Weights of a small GPT-style language model, trained from scratch on English Wikipedia.
Size: 10 layers, 12 heads of 64, MLP 3072 tanh GELU.
Architecture: tied embeddings, normalized queries and keys.
Training: 985M tokens, 15024 steps.
MLP neurons of a small language model. Each row is named by its layer, matrix (down: output weights) and neuron, and shows model dimensions 48-239. Each number is 128 + 32 x the weight over its row's rms, rounded and kept within 0 to 255. Numbers have three digits each.
A block is one neuron, or neurons of one layer that tend to fire together. After each block is what it responds to, as a language model described it from the Wikipedia text at the highest values.

L5.down221:072123081064092135113130095113102216077110082151145061103176161126125125088129083177089094155128032175114104122106170195123094089147114132173165108128142151124142043114135139160137120114103136115082168129104226114127075143125117138152065111124118163079130127153151117123095134170135083112125204138105182130123139156117111094118138145087118098102147118130113121128102098143122113112136099119106111179115146139129160132113103141151132079193120116143137113189093138160112156161146105169093100121168122082169130155120163133138107097043165194189132133137125180118121079156184127141
L5.down352:086156127085128218074163128195108075099170102096128128115129136108107122123140147152147151130071125136102139140127102136184103184178147162132153123124181097169108101136108143086122091140162148112160124116136086221165096132115205107155103136060101118130120113134160086165144111096108156086140188142087126136133092101157154072114154099123125104140096164134108118125086049126125146136094120091150168117096122074127117110139091164131086138114102141081150129157103107131170108087133105094135097153121105115122160141090189200148132105120159161178099105144185088151125154147107106117
L5.down510:143181148180111100156150079099102139170163091093142155117122127095134114123118155119173017159204162182115194177190088046087127144127103129118103175194065106127099159109144125114088140133136155056109176135071111140137156175164148126090155205091143104098107109143167138119165115143101110129113160140113083151140186155086112077132118131122109206118138093116102120124177122180140133159156124138120065147106164161121126175107130104154114116186146121106118127143114086168155127116136171167120176138130110204125100152156168118140141068109150132102159153101152110153109074094082129097
L5.down824:098153091140148081069102154084138137098143160118119101146098134149079143108097101143142115075076152123170139162147169131123177140108107103131100062132067102118145159139101133083085141110125120137134110121164139074109115167148122134078151163099189098141098121107114140125139171143154113088096083144107118159181102135138083111128108148064117136160177087121141145103105075107117121145103160092094172136104133174165150138092081109092212159184088145180158074141188127193089185130129132123144201151130087158150102142184134169093088155130125166076114178103131093134140114179133073140
L5.down1240:068107131108154138093162125115148142147133145129176107073142140149102142096100163196144134106179124133117177121116128169102105094181093140072113121134138132090087072138127111146122141120106108094147078145185174171111098104165105170158150092128065100140152112150149136111077169097152114120154112095125153156129175131128153116083105099139118117090095135132078112138092152102146157143105061114129063159162101161128145111078112055125103071121152116139130104145101178119151146102077124165123141111122114152169132079150061105091173174134112165158119148141121159105125099128125146113
L5.down1931:060126138084109095074147129118105163154086107147093144102122142084175169136126114117087167162117112098102125090167126115103119127086090175121160111082119141112119124158121113101151162158173164074087129170096139113097098110147156135102132187136093084166137189141175131108089119112139066121125148145107102116122113103104137200142140160132192132161134185127118105115183161139132135085145147155119174152119089178152070139104136116138112158077080114118188155186089054159168076092111104170154114160139126129094119098098160157176136093151107133119144134129094169116100121163132166175
L5.down2763:114121076116139116082134195142136205169135130117130126137097144168137131143121127152173054161156062088175136096128108113153131081097139113093066152155170073100103154101106103132174148137196136139088120110112194195149145107120166168061163159066137114129157126156068150062118057178113148089157186108171130074110122081106123115146086161147097128152135122162124125119143129110153152141097175129147167107137150098163085107173115118085140156126072144134125060085146114129149129088079112132096144138098163090092128158172099121094135166098137168099097116155142080142121137136130122138
L5.down2810:106132131071079114117102154126115142160131180109132150098090055062069152139088149159150128178123129043130129095133112149125129139093128108144152125065101151091103129113186185137084150104151099139088162176152099102137170108091120152146130132106133168191131104106141136079108174111128119126143121130137142101202153126078164128134070168073157149122135167073168108136133125111061166095133170172127131134155145153112144200151098127072104175115125103092131119136150102092121194115155159144076161135098131121090162138174109151112081127087107150108179161153182119102146135101127141157
Description: Connecting tokens inside sports results and rankings, such as "the" in finished second in the, hyphens in first-team, and dashes in scores 41–32.

L6.down1500:133114192184117107048140124100154127198114106158176066067151166218098125186111129132126143151166111129095120161112080107122129147127071189170119138140173176100143105148057147169160119132155096137151140078129179128101141159123138148115087234128139142134119176102130121103108196161125146067167137091090116111098064149165060123139141127184131124164135128151150161086165114095153165146151104163123158091138108147125171109176156125187189162148086089137131113146133192138164149120134125172104132111154143108164103167114167092144141131120084104117107070132117135095116106155186175110
Description: Token immediately preceding a year number, such as table pipes, commas, opening brackets, month names, born, in, c., in tables and lists.

L6.down2513:166141115109139102120127156166123138120082102154097119126122137146126129182146111137178134110120144098141142160093166163075115194158131126125110133187052092093114144129161126102031084122174137156106142130119194098101147147140114147181076137095143104164111101093156123143096168146070105076078130135116116144116112114154130172145113095113177091142183109094184120114115182147141185093214101108156167165151165125146135159160119158101133156164117097174084122189130098154110129140124190170125146105157054115143108138134162163167131113174126158110177164130144225174180078163120108121
Description: Tokens inside sports league, cup, or season references (the, season-year endings, Division), e.g. promotion to the, 2018–19, F.A. Cup, Dutch League.

L6.down941:095172166102144140162109102153113155207142164143164100149132158180112158168127124077131153168163137141150132129142136175132147139167135136166109190129169127128130152151114114144132089123141154112164132142158101108088108143016191141127134163108183126121139099152083157144056090168131163087104123168115161164137154074136172113162143134106091122096134135137121136124116185142136148126127090122150111108187160138084084124039094092045086139080107109104126071167118073107167125206126117137102156144092146104116096149072147125181138152123057119166184113081125156111135179080168149142
Description: Word pieces in the middle of split proper names, such as Chick-ama-uga, Bet-anc-ourt and Chand-igar-h, plus inner words of fixed phrases like Chief of Staff.

L7.down286:100098151015102119111147100103113112121139169135095112123084180104122083161157100173140099135104061131141073104142153120119163143154125092171134089119075101133121085096084135169144145132118153081138128127112158120150145136115188108125199169093130140126126187100161118121101141167126114144104175162197096122139161080141088108121081126046112128076142114202169112151143115134211132126116065125161199069075138154090121160087091090145138109171154108152150116202084107151158177107067116135068187105083168117140122103104109180097169159139116154151144142094165197132124173113093074102
L7.down615:106094113085114152140143125123158120090146143125098138108148136087164146127130128175196079133126115120158120191177170094094068081119089149107099119139055111140088129127158084128140119093142131155081116142175136134098173097128128151167146114126083135154111096149121145070102116117158104145059065126135181190094126151121178077100082177154187163109062147100134148146125125101146142159129155069114131161126066141122081113117079160186106121125116117061149167135138168174091083184138143159164138133117107171154199080110126133081112145048101118118139079120122152178163163076136156138
L7.down712:135130156059119066081178113132112118167098147148114171111169138111078147111139202165120145102157158083094157151146146136106178188158099125117119117194076089154129152179167095084188115095132144131090111122118156089109065163055159124100193089045144144174133058119137116140104142103152172124112155173082054106160132163136169143086142123135143096106112165115136096120121077100097092159132128127122139091135165092082115177143147115088105113110160101150127134165119187073116137111115154158159149174163141189144157167084148124163120150158093149107176135145143157127169115127120156077
L7.down819:153164110116121122141143145170132187172156134162150101084073110137154140123181142180145088145139162073120179131089131115161141137129133153129143176115086157104093055107116152149120066108150142105182125162104138103145150145120121149128105129108131105131138124100150139109074113117153142090149148154195142173138096121146153150089140122124151134127077155072192069121150094127140107103115127198094109153189131172091128100152117118112087088152126169134185103133174115165155166086128166113192080149134101152112145090133159170157136089081189143142161138120138123111127108169106159132
L7.down1214:089158137039134096127141141146140089134168172114151108106103151058166184164151126103100097108120123157125096140074127192151144145144129172099113089107178148122087082169125135157122155072151140105098081054102164150141155144176106119168129165112202062123144100119196148071087189174097102124160139130103159145130105115134146089147064102135107136121148093139053200112124153099195138101135127129096087159098115122136112062112114186104076083116184136204101135126100128104164132090105126148165174101146094084133126122128076106143181149076168115106163165119113116108116136185188104131
L7.down1550:109124136121157124094105098139105181118110100124122089165134155097133105176148112188071148153157154110114114146160160148121216072123162129146091115132107124153130109125186139108150106127140091161052095094152170092142088144166049106088177081102127179161108125158176175175127114136112157122127158169139191132176123138135109104138128168109167099147141140144139128105161104148144173191167120101082111091192073080113133092100133113107123100148171189133091099115137155130072139176196186112167112108139116165151115116122180132160111081117155161091153091130090134172162143093168177134
L7.down2086:119164093119096179150164141117059125190153119154106095127119117095131154090120168172150121082120076145170109143174181170132193086154121108096075133120083075104140132136130065081168111136110126099072102128156154121134091053114163165136117110082080122129116182163125121157096120181172172166117140082159111203095168076059124121106142125133145070134136103085155103145070131144195133167154123124131053116147113128055140135068113092187126091129146085171138148111123117171104180144094100123162103118106101128159127153095164181127113123089116144144125025167152140121178125170138136133
L7.down2404:164107159043110132097161153147151169104129142130124129169150112127104128156078174170175134094133100091123145093141156184094156148184095111181120181125070115105059182137134151072130141068151091091152125070143144073107132143109180132130113097111169149122177172177098200166119151184125116080202133122145147053114134156147095148126117125145113083161122109148146082108128041145159169170171170109087119179168132132101146105161145134107162158077137065087082116153112116134070091160161183098110086156109117156160158161098135095126139104173157166128065131177131117142188097146157119187
Description: Function words and degree-abbreviation periods in education and career bios, just before an institution or degree, such as M.A., received his, studied at.

L6.down1442:151142123091138141124132106110145096135069176108124056121099158176084107185104086133078125135131104135118114161124150127073158138096115146173136125119173118116075130132115163113132107186132095139164140078127148087135117101142160147098078099097137140188100126131044141162079111084190173144108156169115145115131185150154144159130136102131169102119098136105119141120186157171132146147140150079142151168112128069170146108112150073120111121164157138089151069135149128123113119138130092107166120157133131126137127158133160140145110085109121085165107113144159134178163108150152159160
Description: Tokens in biographies' education passages right after graduated/degree/studied, such as years, "from", "at", school names: "graduated in 1940", "degree from".

L7.down136:100127160172132205156130110127159130085130142150118123161130111165108124160152128092181188140190128148106047136167170131139145186134123136130142131181158106120126206070113163113158070161151136121151103135132156102178089125136115079159144124118078105189109117094119103130084109120092109132136156089093127122182158109107106098074083172110137166073167115140145122084087130124198145110145130101094117113147087148131161147156070228164133083111111136100093074134118125144178044130130110167155143099117153107096113113098158108123132104089157125132147146093110180097111209111136112102
L7.down418:113116114161139143132160072041089129122090148146221141141082136151148122115076134154076085133163144141122115154117047139143149123193137124095122152072049156184110153196115152096098171124117153085096112136106143123151163166178084172086168165169113141099149156156180177190136125083083127088132177180100155134189106117154144139102113097151101155123131199145158091109187144072146103147119095116180109097117161098158127153103177128105132151012200128146154106189130097160123146170118138116071149165081088168148152130153116146139107136171097091113109150071100129198103137080103116091
L7.down944:139152117161173073083149118137090107138106049167104120171084140119139170134108179167164074109145151126138127143199156054103118109101118133179087161161083103099129200112120136143150121176144148128149120088178138087108141109147131094166126159181187171107119151143095100124170093117071117127143136107185096119143125114161137140136188148144094143180141106200187144175120128090128082101147164168179152069090010175141095142206146133151111117148145173144159218125112159146091119084130131176216150119097087094123097075124151206106113169122109131133093090089148098114099072150121129107
L7.down1399:137114165159168124130137134049102149139071125151147118139107082198186133151134119135113128142184156105114142157137175109189125153122134168122129105137166138101089089093087128172098106089131175148168041108175113119112141102113141093155151150094100117118157182145093141136186116090163171125103107191093099140120134137128103077084152155115066207173110119142150117052129118118171172107104133129122141151122068157117141097106089157100096151138152180166154074131117133113166085141145081076095120102180129145165083113105124121133138162144081147131118139163146105112202095071109124080
L7.down1410:124126127149099140111112148122163111182114116090147084156097141155117116161133166127182155133083130059210063206145083111111091087118133118134129143075097111243124157118166141079162136101146090148132165115108106107104119068119153129122178165097146106163147101109109097097145079126166120132096091139144089126128170116110086105154131114131154086110164178063102158189140126127180133163172114125202111122158108148050114103162099138176156166089110103113133140195126131181091097168063158142170139113130089085131170169151115121204111080077105105118101147131118090120145116147141137081
L7.down1809:153203090086087161151134141137110147111120106127122146096094127130142124101119123111110109084131119116133107103091127171119125182099130115166118141092093103157069092140184100142145098086131109152129151108126088131139134119144129118141106146096095170056163121127184110152124128063103149151139123157111147104142165138140089111120150147173113151111210089092135194115129125102095111120127106245166121103199153122106179133113102119139096109148155109131107136124179113157104126128099201179128080149084071154139144127137119125101132134117217141147107076162133104124163207159144165145
L7.down2130:146083110117083089107108150080078094148112074152136142194121124112143139136142166119151180101118150175147000118198136189095176085108144119124121120145075142152022137135122104119151128115148147157155126120161175139135104133143150135136102099122111182186160178079111097146197076178158054166137106066130136170121147131114131162120157154102085135138080179107183100163085140052200145105146126146143088159112114099133143122122164124127144172097128183190184122123083116134079127126093137133117130148090109138103092126102140189086122090113161154077141080125136112138108112176178139185
L7.down2774:120170183126129172196139164167140107103151144098141179158178134110147110074180121103128078110149121154135117182093141115083132186129148097085114144176066120144054104125061136131124058123132120123142129104101143151128062115142111161180107111110097163164138174134065122143075179087126101143151114143114124182099155097108138139143132141169111108146196100171121145073124098079136147103123138108143167119165144114183124129152115169105107156090069166176113103108115111158120163210071137118183135098102098158107084124117153203071038137134149225135137093102140070125163094124172153097
Description: Separators or words right before an expected number or year in tables, lists and scores, e.g. a row-opening | before 2005, 0-0, 2013–14, in 2007.

L5.down147:181153108138040102042100104160113137171163108122116117144117144183143064143153090136150144122101081109130117083123158153123112027161152112114130116152154125150094093158131127148126130155136109151136119123126162079072136146148141120101112115108068094098208143146135143144156110182094154111141140129133144103160129091156141152122148135159125090130080129154149072178101148118166116149126184095118129149128148118115155101161140122130154140158156097120170061134143220106125152145066083147077129162151198159152144047148119131165111141202131159090140130203093126112132199168132145069
L5.down228:102132133117147143130122081155137098172169119195151138170130084170083144155145137136143157134132182059120141207130128133147145158094161152103119102136093111132104143150108106066131099070156120119096158126164137137131136093108208116128148122240108138150150202142068116127179145141157115121132111115110179121163142139159216157102107108109123093135162156154120107187177167141091139181109093136103111132133217110137184100091079084104128144147111103069134105130166157137100095132082129110092151120103098104127157123142182113168122130167107124126147125167171149113091144109148112150
L5.down341:115160185172108186135114110148118103145160124127129091082164068185081096215117092158126110106135147146141107145140113123119161143189084124152149108174096118147119069095143085128127111150164121152110167140126105082139087143139147135108127168112120095064151086122122141137091118119085148117115108171109135079142154154150113196154198159155124127095134083119071132152115131199145102086165079131144101134101178138165077106101147081163043166099142129161132141142083136090155180178166152141129119179056097090089143132177149181141103163145119187116135179076112111143089156044107183142
L5.down727:107110242102110113101117141164094172056091095115135106133029124147044132106099163080171131109122141170084096173092094134088139142127099121108120184077144106139108153154099087093125130107209077141114072098127091104121102124102093088096151146085168087001133131057103144158100117160090074128172127123080129122064109174148082157174154113163136149130153099121124172135116136214165101107127125170126167179123081140185166121111083148160122092095152137147147109151154141100153102121115083108054162099164118145105181109097099113125107119121152171132172111095176111144180097130151101143
L5.down1696:111083124121118050150174137144096164093147176190125170128126112106116130114072079097123134103113172108152122096109133138145141132145157135199104120150109140136086215125194153161085126091143138125102098133125139113118143122107127165143135150130125098104114101106211168151166108100080171121208091131188160127197160156127121074157219134078081084171159120158161179131082109179099173131084096100143173124154133120185124137125147146100179113102113157167148160105076138093106114130099149149110160105116112144131103131145132167114126122112106143123188140127076094112159161107150154145
L5.down2175:160128099176150113111153148079143189195121133150102150176126144166125125130108153120164114146101098127080135163149122123109116115140105138145163189157100167083141113133147158121140110096166149099092107116118121154156125085085118133083096108167183112144153146156203105115128098136144115088127084108159050110140128161108106147150163079173114166189131172099166181062084183107101082084122094181131119108189149090110060101106134142153163097070120125153139133139109120123160106155094139144060163120182140098115050132123110128153145112139127136142136093131114167122096106164038084171
L5.down2667:165103143098125089114204130145165120140127117141112037131093116114144120127176167097111166142135162109091096153128114148161150192112132145093114158191157144157150156138142163114137118156140107165150100113061146127080133110157090129129099109143188138101125106120140124109144186159189162110097148140160072126115160144118139133143142114107096143100130149116129189095128149128141110057122133120131181134149118078106178170112089137135148159204082166157067108066171082140092076188048151107143128108098077099076133184107175134149148086159085118138091127103172151079139094103148131092
L5.down2973:108114056083172123116132141168162119144136118141141116141111155111139140147131124134142097181167162114088147165125028104102147098126095110164160095130172120097108169117105124134147155134152108156134110146163148145114170134167135174056126083119157127136155147166183091123133105228132100171119134129077149166144104139088092119157121091108116121168106156098135114106080159108065082135122074176156120158150085107105086150184114162104179095136131121115131145133114130125104104125132128144086151126132095092159106107140119159089145121120151092115164115149176168114130067131131119091
Description: Numbers and the pipes after them in sports and statistics tables, usually the second numeric column (e.g. wins after played, goals after apps), plus score dashes like 3–0 and 1-1.

L5.down260:182070098165064135150145098124159132106171116146162129128114188158130068138126186062145152107135152132135162125106123151149149104135149146121121107176168148168096111111182123106156117109155114173162103168129110125077158137164106107115096148116112111108032136133186145098124122102059114136089126168196105134167089108091173131130169086139155114078152128130077159064097176128164051137163146120146142132175157135115133206127138157146119155158144173124154110025136140128139165075103127146136163114080181140173146217144079183113163107139145143090133093130090060099129125062143159160
L5.down346:116162087157162112093134121137118091217075136090090122135126124100082101158139104111057135139135167147167162163153153195169145115137083154179092126145116084150136153078163121107145119184075132134147198121106110124150105126164128111131145100138079112179143189181132157103133138196157124121130140109140117098154139171133125159144092143175147151110133173139123111144098121094090156139152157123127119116075139127129133124148123134059101136189123159088101151118123170095050139103154141150157134087165109122105044120147185111112147134153108143151146140161111123121169150116150131074
L5.down479:159134161126163099129079093079103144149137179138145081085099188137114117177115173162079147123108181095112128114058184114157124108086120149143082089095126155131106090117122202139089093178132150152103069109127158087091148051086191102125090118096134106152125155165077177166124089139123202147098192125134155101108164144143183106130143141147106091109135118087155133040147072143139133161082128081133120125115166097165116088138166048113146110122179129133166089136151183156118093162121116139115162150157067169150119140139204179154082157097171148148107144137152127102170092166153131079
L5.down1752:104146121162145154144134146124170070139165129123104106160092109141177121131090143121137163089118182129150163114112113147111098156121138132110082141135102120112103160085109126148134066099128127115132120149161197077153144187107110123115101108079115104117110139130127125139111185167144092110108173141190125180132198108064146178119153112074197137124174115167149119128055151209186166115131093169139120217079124086122106112145099154117101144163206146151104104134110137161158134118141083105142100117104089138121157149119151115134133160112138152121120093180086112168120113204116081088
L5.down2333:167173108154118074124157075120073146163085137168131135132112123141079116162179145131147165109143134108117095159104207136127218116126033159126091144164107118140117142103143143091146078141131127119104063126109227121156102087102105132098108113094127090212114112114074187176140137153191193136121136144167145119093134105145179115097131106116199138093138163089183170115141136136135122139103085146145091099155101137084127142153144091055130104115116165181154109140157124133155140125148151126191096125147095190143132165111154187152162082087141140140204119141179126147178142121124152113
L5.down2348:147150119171106000167084076077160163151121175161157142097101206147125160098163122105113119121086111112090157158152151127118134164072126135072126026129141145115145144120136127105151147126054168106094093146079093109129122116114132171078149123132089084116135113118124147105140134158128194140107130138168169091118146128161156068093148139139130124127123111130100121153113124112169111139106131126067107073120124095133110044082151141054144154092145173139165150184153150125078097086137111144097067114191125125122086098158109132138124133137089159120147132166088113116142125144105077117
L5.down2612:136120084121079113140116072133163092133153120061125117116119141156119095153060080153080173134088157169153131098185170178136159068138111088114073133160119107160136076206126142110141155144162101157115132046184053133139137080114082119090088144078205145159121198099187202115128181152116089123081166137177117122109151116179176154169110106131127156122191087130128157070115153102166120131101203107131110135097126148100129130086207072156151162151167157132142104103119169075108131085142103133151099151114122072085152110156136112101103117136119151093107112104128164137130172148138122163
L5.down2784:110137189112081094093136111074119167170085097146127191170157107149147135118144147125154144158106155080092124099162048148087174101140095105147156194125135161209095132134123140092105097112092110119126103165177119132164145137099112140110084114130154107163144113119126201126113151139145135101158110152167151115144127149118128116149116048164157135163073164108151168119091098162182124103134131164138130085176145143081126127155098096070169193156136135106143108200097105133133107108203125155134125126136063122109101133118137170135139110158148154058155074095141113138127107116145144182
Description: Prepositions and place names inside education phrases in biographies, predicting the school or field next: degree in, graduated from, University of Cambridge.

L7.down19:113113118132166211176127126129102050140106160093103116160133158141107056159064078111134136120162097136136158142128155164116165117130097053062136132128097164151132125163137139114153114145112110139189074179082179103100152209162077151174115086143127096100130155107143061188122072159118144096124132084148142112160121130118139237171144132094067069164107198143105100109128079131087087070132118129083090066169125123139112095149072129120101160097148132146151140152097130164098153119169126175128171183138134129111136158062102090156130116162130117132113090149162155162135090192134188139
L7.down420:146142093021130153115098097113192123182101093198175144114119111119134132106123129211161147192139188100132106067137180160118144142120119099138136188133124059160132160132068081154163160121152147118102147084136205103157147138185137117141163148068145087170126180190151090129177160168146128139085111148112114089124057113108125127110110147114131072125111119094106059155114108114150131121106131128116105121118100138103184157088135135125150084092130160154117173108193089188127138130099130149157114122139122125116100122165109109132136110114095114150102160154100203109112130086155139178
L7.down560:167053110094104140149151088120133194163145165133096161218149082116088145094141111108098089160140140161170147044103122179092112107104154130148080130084102179112159140061136138200114100101158152145116151130158178164129088150131157153071153136124147132138106130142135138168172052151082084099106100109142136078181138147140169162113139152110192130033155111141128109147148096108187129092085050109140122169089137114147117148082140128121121125113170111099146169117185134142103154161197134110109157162088195116119145079086144101171071125097090133167191098121153166149169145166077104112
L7.down1280:172146116096132109150121152100126148144123115161128106119097147115126145093143112117146128135146137139100057150120150152090103095176118186152137127100110152143041159162112111141111113134068135171143129150146126073148106119056192125145117132087151173133157198141116128145163129176135074201179151181109179109100182155194074161088111167143122152106173107123177102105121156089102067124115144137134134153107179110170148201199138151163083119108082090174130200150087132147109139131196138166094110086147133158135121091121113125100178103124114108158121126105197062108182158125163138098
L7.down1814:132164105049123103098133171164040124133126157158160144165099130156129164090188120108127137197111137081127086066109180076141144106171183164070085187099129144129098117195160126138173103108176104145116075139094175073122097113108138190082160104124083125143138117076157093129106113161106119089073173196130090102132152114112107159120106146129117111160150133083130147147099104121134163133102157108116127137088117143102131090167114137155119156121132169130113133039143112122166140056108098150118084147111049126121100071122063103129144128152087151143154094156205097183161097139188101139
L7.down2193:140110122158166120097180099204100064157174113154139098140164172135125118112141039181116099136134163145115122093116151157077156165140099152136087202058126181146149169116132138157126147107150108153183164161169153109158133106137135101136119172085102155163145191146136132106112148162123158107173151142139086128095120131145138122123136036108119086088097098094113177079166098109179150125120113103130135203112173104137131065075020165112147152108172180129152089123133201124120155161078095092160135123122147156118129164077185200115154158107152156117164144126151141131057161107127136127
L7.down2664:091113155115134085099123132155133084208160083124136126140202177109089137164150143105164185116117096118190141132142191170065114088115130119108131159150156149070150111148079183118101155150186180151162111114149127103157079116056082106125102137095093135129212138134133097137112138158133116140116120150131089095130124135153093136111143073153143029124128117136162119151147153145109135122142157137103099146095155118109137148129075147148129149119139155153096224134128141159128114160143136143128163107048155181130131138199165145153100145088169152127186043135150139144085129045098087160
L7.down2722:091143105049104147137125111131157118117179114161183152098129128149163099110111117114118094116106125105128103075108127181100135154137125156101188145132051160159176092123187132133058159121158104159109125099138106123110090110114146156134149101094063095092084149120120083092128136136103115155082176120158095086122106139105186154084166130138117117174084197125158068121128085112151187140125135166147107158097115172090167199155156153088158174109095154175159193067102144126136191144142107143135098099116128126154185157038139094148188142116135182183131117180155145082147119165191101116
Description: Short vowel-plus-consonant pieces (or, el, ar, am, od) inside rare split-up words, mostly names: Andorran, Zaporozhets, Eichendorff, Lovelock.

L5.down149:112164120130149124151196143138176157124160117115145150146145093121058151076118114099119115178148168081123148157104167140175114194180158133133132191126091181096150192108060179141149162077091167090121156119092149117091089141116150146138211133174231129108152072114139111135150143163101131148162087179132139084096159119146082092074149162127194130175140099124100164144186124102147098094160128155109208086137127139098128130134142117140149116135103166102188135094150162172147145143113150133120147183121127117163158125125151081174154051110099096161151128162115184100195088140145145078
L5.down533:197133116150073160184116181087132098099143183092145123085163134107105117159154138149130180154086138109111133153174079170112143093135090180116176134120139138106164137074108134141100086115172089095174182140108167174154135157157094104115186103104133071130167147129136125131114167084137118104122056087091136082121129113134088122202145131127122071119179152072166126149192108215126102174165171128075033138151153133134087154177123128106138136149115112142100152065103119171145212135114118113160106125160156165117184136131115097144104044137092136174149105123126138136176171132104119116
L5.down662:114093098167099113157094106094182151149160144175220098122159111167125159103121112097147072149035150123034067165136155134170122122132122196131147161192073160098084155101104139119143171106172094153139104189127126147090170193188068122158101128152141119148100141139093185168098092124100137083166106169184063109103126146126158070101135126151151084115142153128075121173083123126153146122124129100121156112077134120095216156137128156125161118141166113089104090129144133141118101113137140155122176132110151171075112132131151139107103151146078143129135091175163112088109164183121125139
L5.down667:175150136142173138143094118135116112113069179189155117138092113169105085111158141092160069095141170108154163187148112077145088128202176187060106097085078104143218134152131160116116090102090114136150165148162145119112127171120111120120118149135165152104186127200150133153130124108133088086117074109097126119139144125198148141133128166114152151100177127144132117108159103095069069145137118111099105124160127141104159126124073154157126123155100097108161139126098128103138149093112129103103127100151104120093131188186125125093174181173101093024068157125118068194125125134102171106
L5.down675:107144167129146119053138117169157077201105073103134167164172142113113183118134077126099081123204085107114141104177163107165116121118072101085137114164113176074187055114192086140147106114118144074152113097153133140130213087079060130130102167104064143105149140138211105126108122160103175109130098128130125070113122139111117167221134128089110143117089134130141132097108155220091134121109106087167119134162042170136136141061088185170099110109087099103130066070148105139138145058123125120105149151097146125145128145136117175088094175155114170046088061147155172142108128118086131104
L5.down885:135119162111072168202179076117108119072134129133057228115128128113153105140074132080186047159128144178078151122147097127153142112106107121157178073083080139120130091131143063131104143091071142110174114180123116113134117132101144243099109204122142081142181106108111140123155115119103105092125131154092114117078144132106082091147149113088156157119135153099169106134122090175110080143158103111110173166139143129144095127089187131148176139177156130125116126099160111138204161162105169071119115146093176172170090150132086099129133107126125167130094085077141103170127093131087098110
L5.down2088:152114096100124104129142136126175152136135118083129119154110155096155168101122113147112085197154082125141067114194124146127162079126194132075214124156067172137103126154161081118140062093053113140159097172175126125130190185087127112168134141111114119192078128161122063101141162090116169156144052104113064162163132095152115074133146124060122158166149164142117153157114040129188153094168096162105178145106192134100087085145131139155168134113071123129127154134127096100160153102070152114094140162164158127083147081117145158142157150128093160081124105116114108090163133073087135128
L5.down2827:111147129150071169086071119110128177075170118066140108141099140168204144101153188123139127190161218135137142112139169131128126108106195087115182127122101141074161169076132088139098102125171129088095141134137101152089106112130104113114153180127183099179074174147154135077155128130056122110142126150134141172123108101097161148151072122085181075203096180109133128152155102098110081105135103096034085104124139147178186172096167132111165113177169116166116146154087172127161170154097099166132128162154147122105138116113097114141181093121139091175106182047106052121155090136126158142
Description: Word-piece right after a capital initial consonant letter (often G or K) in proper names, mostly foreign: G-ar-cia, K-u-wait, K-it-engela.